config.yaml
hidden_size: 224
num_attention_heads: 4
norm_place: "pre"
norm_eps: 1e-05
qk_norm: false
tie_word_embeddings: true
parallel_block: false
init: "normal"
init_std_up: 0.0334
max_grad_norm: 2.0
MLP neurons of a small language model. Each row is named by its layer, matrix (up: input weights; down: output weights) and neuron, and shows model dimensions 0-127. Each number is 500 + 40 x the weight over its row's rms, rounded and kept within 0 to 999. Numbers have three digits each.
A block is one neuron, or neurons of one layer that tend to fire together. Before each block is what it responds to, as a language model described it from the Wikipedia text at the highest values.

Responds to: Word-completing endings. Final pieces that finish a word, such as -ly, -ies, -as (occasions, areas), plus whole words years and out in phrases like "65 years of age", "3.5 out of 5" and "Early years" headings.
L7.up840:490533515516426527496476462444434506485468512500455542500520518491515517533482482546527474570504533496497512467459506438495526503401500536594531533479472585555541544489536511516424487476568510553454393518443570402458488587528526541529444491437458581447548461531558487503463490521521548516503497488505489489499525521501447442498453484489499464445443425494448552453494555516552495490579
L7.down840:517532511503535519603459479475436498484587454481488496460523520463464458526504439433470499498466500523437495468551550469484430505452536527475534382564507543433495498493477464527490513458534514520588498486475463495574548541494472486503513489576529530598494524468507445481572493534490435401523568459480473458540475494418522492461518553517595532505540563535463540530416493465518475545557

Responds to: Word continuation after a split-off initial. Fragment completing a word whose first letter or two was tokenized apart, often sentence-initial W + ith/hen/hat, e.g. W-ith, R-h-ythm, S-ome.
L4.up347:430540508479459392515546506463625580494560521475469504487502431503467463464572523534477457394504480493458490545484509467475499581495487510512470554452562500515508494541523492578488519502447558552543518476484458536448502465445492452505438466495454477458533509533451464510436539485583505487547477441478506517505419517611537487509470488525475482547557514461489530525466524508547443416468
L4.down347:514512478500525435458485463484529480504538461504451476548425461451513444579548477398573555595537439495427507469535580472535566463558571482543537518457495460493480525530524519512522505568500512601481455474512511476462532471550452421550449463542496526564507487474440484463519518524497560460526534477516492523498509498492499471480502478465462507471504535513499444546485517540512547528488
L4.up449:437516537403485414518542563494541540387543497513515559479496488488379540525512523541408513498497520499481514540492459483517511426466530481500549541497452450485489480388449527526540522497491576511506487499475512457469546530481505516547466397526491436503567548565566484526464536552489484489522438493467469606524407521479526511534482467464535497449542568470494547477541517548449447469451
L4.down449:574483527546490448541452467469462519502514505500532500550445548497442505458554542454524499539481443530496597415591490504534524528516509537481504541472560512511478497504468449584452560488481531496498464554479454493465527469554530528493473449487604560498478488529550532476486499443541494464460488439468539448481502532490508500510559467458458526542491471488466452417446533576564484543508
L4.up595:439492519405466491457504504426538488536455524492470481445532482449444490514475518479457528561453499468502543554530463470466523500429504557473496562492623519450451541516529492545480517464470480519480548581469485487502634521496477525538467442500444496503494584449548464543462566578511490486465510469487471499500515567525498583592488506512496551473507498535414525543541479508530525487498
L4.down595:468544524463443505506438514480466564493458464480516477491483479479523495552415487420425390523470476522467544533564477503480542442527522577507457552468548533465491536502483529461439476505429483529397568510476519470514522494462485518479453484503520549495465508579556465430511574516545416603522443450455471543479562475493561558542512532498557519527471489509422526530509504474483547479466
L4.up604:476493431435540478487534492450477558505483458504508534550537486496495464519454523475513471519479564537482513508477434510540484480491497524552496528535453474547526501503435495507521444535452527475478595496521469515575522459500458436545536510465489505494517507516535510522523476530473444529454452506477504516485544463560504583529428485409456562517578438535487490455444529540566482529493
L4.down604:484480502518458428487457461539473454512542474516521526550498490409475485505560455518564466438519476464546520514587502428447534506537479522491421486521500511483533460510499413490480559473491481487485477462519456544495497492453513433540425624573550485493484485563513542459416547583572514513540451441509507456528529518468518479533495538510543490523474412474516503535543526493505515483566

Responds to: Word-final inflection suffixes. Final suffix tokens completing a word, mostly plural or third-person -s/-es/-ies, e.g. facts, battles, suggests; also possessive 's and -ed.
L4.up469:440553596553433478437496476473527537487521541565565436531548544566596496434509534530494479512455478526462473510537452488522511595483465490511474512499461570463493550477579496495444547430526478500510432499522552425521504449525546531476614544467494538486505492521538517520461463468469478500535563472474527453496490488506541537516520494433507491549449488515480475478535451517506398494531
L4.down469:493551517550503471493548550489450559504522503516473475509461463480481460563516509476426493465453477456561523510501508471437491509539542512458501480474489459463557501497528573492491474515567516468533503483483475541517443484483502617492524501421497481578521527427461542427528529551501504472464537557562432507532537504481509509518514486408466477455506436507550528527544490452487439456528
L4.up552:534494476523523494578541509512515606483477481487447489490494458495477517473529515493453454483447519510512480584496461468462448563496472466540400504539550472514486578482472519574491512459594485551510429548453450443459538430469466475526581458464506506523457502452592551488522584524455526555455541497519592463545478542429455496572489495431541508537522468541503550524450470484535487510541
L4.down552:510544439515455539542467554508524503537531546439515531524459544479468455516550404481491516460437522485531556524426524445544479511507537528546541564554492537467498503497501545468507497492453448465523453469565461467446562569497474524563511414501475454452483424463550438457493496456552498451443423435550507535472509519517499463527556411504467523542550503529462461539555511480465499509440
L4.up601:446492492468527506468498477515489490471498537494453550493458446421516577556494520495507435496472546441489471502422450552482463557486469465572468541488482545492492513505496520503484545554490488527602460485532516554513462509498500449578538516334461494494517511516455505588454522520447509448466441454532522472500544510505481565495519491530525496549511516475560441468552505480479406573497
L4.down601:466510515618560549498457520552518471506498517428575431506504509518565568511521591462494485430479508520488528464472509540554455573514517557498532450422462528506514517442528551471600501491539417517536481463537480496476496547538456442530538502573505489474491521464500457460577530554448508482489496510480516471467483531468427529556450549505525515521561505520480507528517499462491539527600
L4.up692:504501465462507456601544454517569422542448531456535556555463545419450450458563441518542470473527528538517514479471422465512516426497530506505453548437501431519476565500521431497532484567487482524571521484511516407451513494491451471478543526516470518544487532491480530546460494587515511506520464448481475452500541491497530536508492543582505517472521493440533479444541431412544499513546
L4.down692:554540478517476488517513494558444481506502474525558456575557517525551472500514486532461491488507495486517446507460515450519461497522529446544500620574538531527523509507532483486451491498420520548565475486450499452517527466551387553545516489514548406542548517538544541462497495525518499468444467408496475485497464515510531407478442494547546551540568487515550535530553542449517512462528

Responds to: Verb inflection suffixes. Word-final inflection pieces on main verbs right after a subject, such as -ed, -s, -es, -ated (pres-ided, w-ent, l-ed, arise-s), often in biographies and plot summaries.
L6.up490:539536446510582470458445626475486482483576542567494484556508475464527461476529432456424511500480501507553522521471528455523454486500490448461530506509582587461503536478542523513488541489404465480457485472532508505390496552491541458495536493491500440578535581585541460534476558437490479445451520480492480459489481543494517543519487508559529457516485439543527441483490510496521445456508
L6.down490:499547534482512561541483579517399519494519449475553539514476515471529470509455537513515492491532485516548475499499439548554583484523464454392470526570503501545466491470575489424539529492505506505475536494579495479494556468473507493526545461488461532459470516428503483516494545517406451557528484477529517482519444540467562519583524490426499513434482465457454452549428518467491531539514
L6.up555:553507559514438524515494439500437488499528445438471488509505550580539510442486479509437468499529511505508518540434487564512460579334477539522552524500513557546543509448544513502491501500515472503421516519559460434472485519548442551539539525490476488482553559549563471482518452541537506451413532511546557461474471461484564506510469500545509472524496469527484430544533417498548498468460
L6.down555:565439498523518538534551544538524542436476495537509573492483437474457524565459572566515535500472478458428482506473490495516537492472475502504512463564525473510460455525435417477559512538490519560507488460472529473584430518493470462504520486438452515574491475477472493492564598463435566535509581480537468550551568530533542566471500427461470472440474548469468534501453536475504496513512
L6.up724:442545519550496511526551507578442564444567500492451482544470409492471502461477467594489432502563509538538499570431473486601514492471440509491464525514572528492478493426526513444509499503559467440468480524584481471455493553412465435587520493458443473483514544548568496472490471526507489502405509542548437530544474589472569546467534503468531516494470482487455479455521543495505456468569
L6.down724:563525513518484578499452485483535575481533520508492547558517489472485527561508475501522464471481466415563542481500500518591506482505510449455490476477502552465462466492520470499502477482466501528470488447624482524544454453521527492560512525529428500546490554540495507487561539490466519421486426535416439510462495478504497470590516495494503379477513459516478455517463422529502513481515
L6.up731:567473443570514483523558448462495524459564487515559456538460530460501472434489397537515443514526473459521489473448485499553578584509549518512544429495502494504544539549578483467485463524513464554531512427459506427470518523463419520523533506497480465443505537526562515548534536512508499503548483433457482472530474495555449499583534551459567563426462484529538541484558448462526481550467
L6.down731:535590445498463508480561494454417444484485517502443514522554522486571427509567531485419427484493512477475538544532471514561469436485512495476541497590540521517493449499481466529561500489524470504529446524540496453540574484473529527530479534494483456571503446521611479465483527499561528443441501451523480470478475528428552491484553463494491541458486534496424541492497536497519515419515

Responds to: Mid-word continuation pieces. Short word-internal pieces, most often "h", that continue a word begun by a prefix piece, as in be|h|ind, be|h|avior, comp|an|ies.
L6.up266:479509512530485495526482450435454483498508475569515495499431504518473557443487475533503494556400596564459485497534564545548484471480461520520514455500542481441620459493442515521532450518483500559486493478540499488468481500484420576508421494524500525550480567473484521550532506502539525457498527577453513548480514479502488541467488445482512447526461567540458483471551516443460529465497
L6.down266:512543516501498546530497514516430499498456486473503493479567478476435568462388446456496484552554563514469478508533526513542519509474518599463572524470514472527502516565566443549486529541493456480575509487459523512502544509520443538453477568472499537514515473473507553537541470458515546559504519443481471494449509534537500510511503548500534518485495556466578516498392481499455481498499
L6.up470:468490552420482488476461502503460551458474520516542463440558520565507477450466508561430474559488428529445549490513449541472509577471534430526565446464560503516553526511415491481525513526527509503560414491583451436506501554478523535500529502486510483511482502505520476418452476546510430551528431467489500513505529437519531495564444485462529567472513469469411470502497480393445486540417
L6.down470:567483475519456511527512488490499457514484466478501543479572501467520570480566555529583439493467534485511526469446478519490446413478513525527435492512463489429526520503471467481423529504585516539555544504446512506485463598446504490455458552514484514471521515503507575502502570505473620451445498463561472502508473505502474422474518415429475464466480560463545534472492558470483505475449
L6.up558:504561457461467492579450514497446558535472510558498478484544483512546449513548469483513497528506588494500554490540428532483461525511602532496535451521559475458493553495526583552552520478566406536494515533469465517539509462467449534520489506454488488487561516452582521493561488481488514506499400524454471484537504524572483497504536512368491506484583521407463498456473537530521577468528
L6.down558:527459605476566540530513501470497488478482491489533563500447494546517609472483569492513456469547448508530491564476580508582483504551465481549512422536502491524514518490468511521545473561496528473529543497545460457477544477510471444487401516521497564424510454470472442512492512551465490508511468484515460527448450494466494499466514471521406526514531440503426526559514464531495528560530
L6.up858:554483465436521445461525470549525552517477502516440564485519479447560545532464540458470460556460522536465522496486484505515535475454532452488568462513580432513544492456474494482458483519485562462490509508519450488486537444529557509479483509448537499479430472447481508502515588536484522527587470538473486519598497495501493527523521479485525507483545513460503471477568501456478469422443
L6.down858:490572519500492469531504471495431458517443507437490471588524524545536571496575464517509492524480457559533408451511512535517486485509433541514469471509526516546601497524479446554445504472534485459557417489495475516503496534492424459496457496502539477569486477556496512444459555528516543473501459523490522531505543571451429493440490473550518566523522432501536496516551511493476533398551

Responds to: Word piece after initial letter. Word-continuation pieces right after a lone first-letter token, such as S-en-ior, w-ent, R-and-olph, r-ank; also "-" bullets that start a line.
L7.up15:587437493549432503500501459485586468476545465523505597483566529529501468483453472508408455542469489443515529541435496517475460503586468528454564514517523471396517516518556511525471506410538474487506488528497471522483564539511442482419576468464493421518512574525544533535469560500503470513549456526497457502523489502540550542556517433450569443516466476466506559480502457512502497553478
L7.down15:522477472516501484507499459421495535541511531552461490542451399538502496466467570495469542493527431454479505460583452572535558486557506481484486509445587529463539540513478570458471468495422467442471430446537523504612568481511489499434508517570508491539451522513509530478478538439537499524445530403505448467480513506463531426520434471509525457496488557526497547508513509610491466535465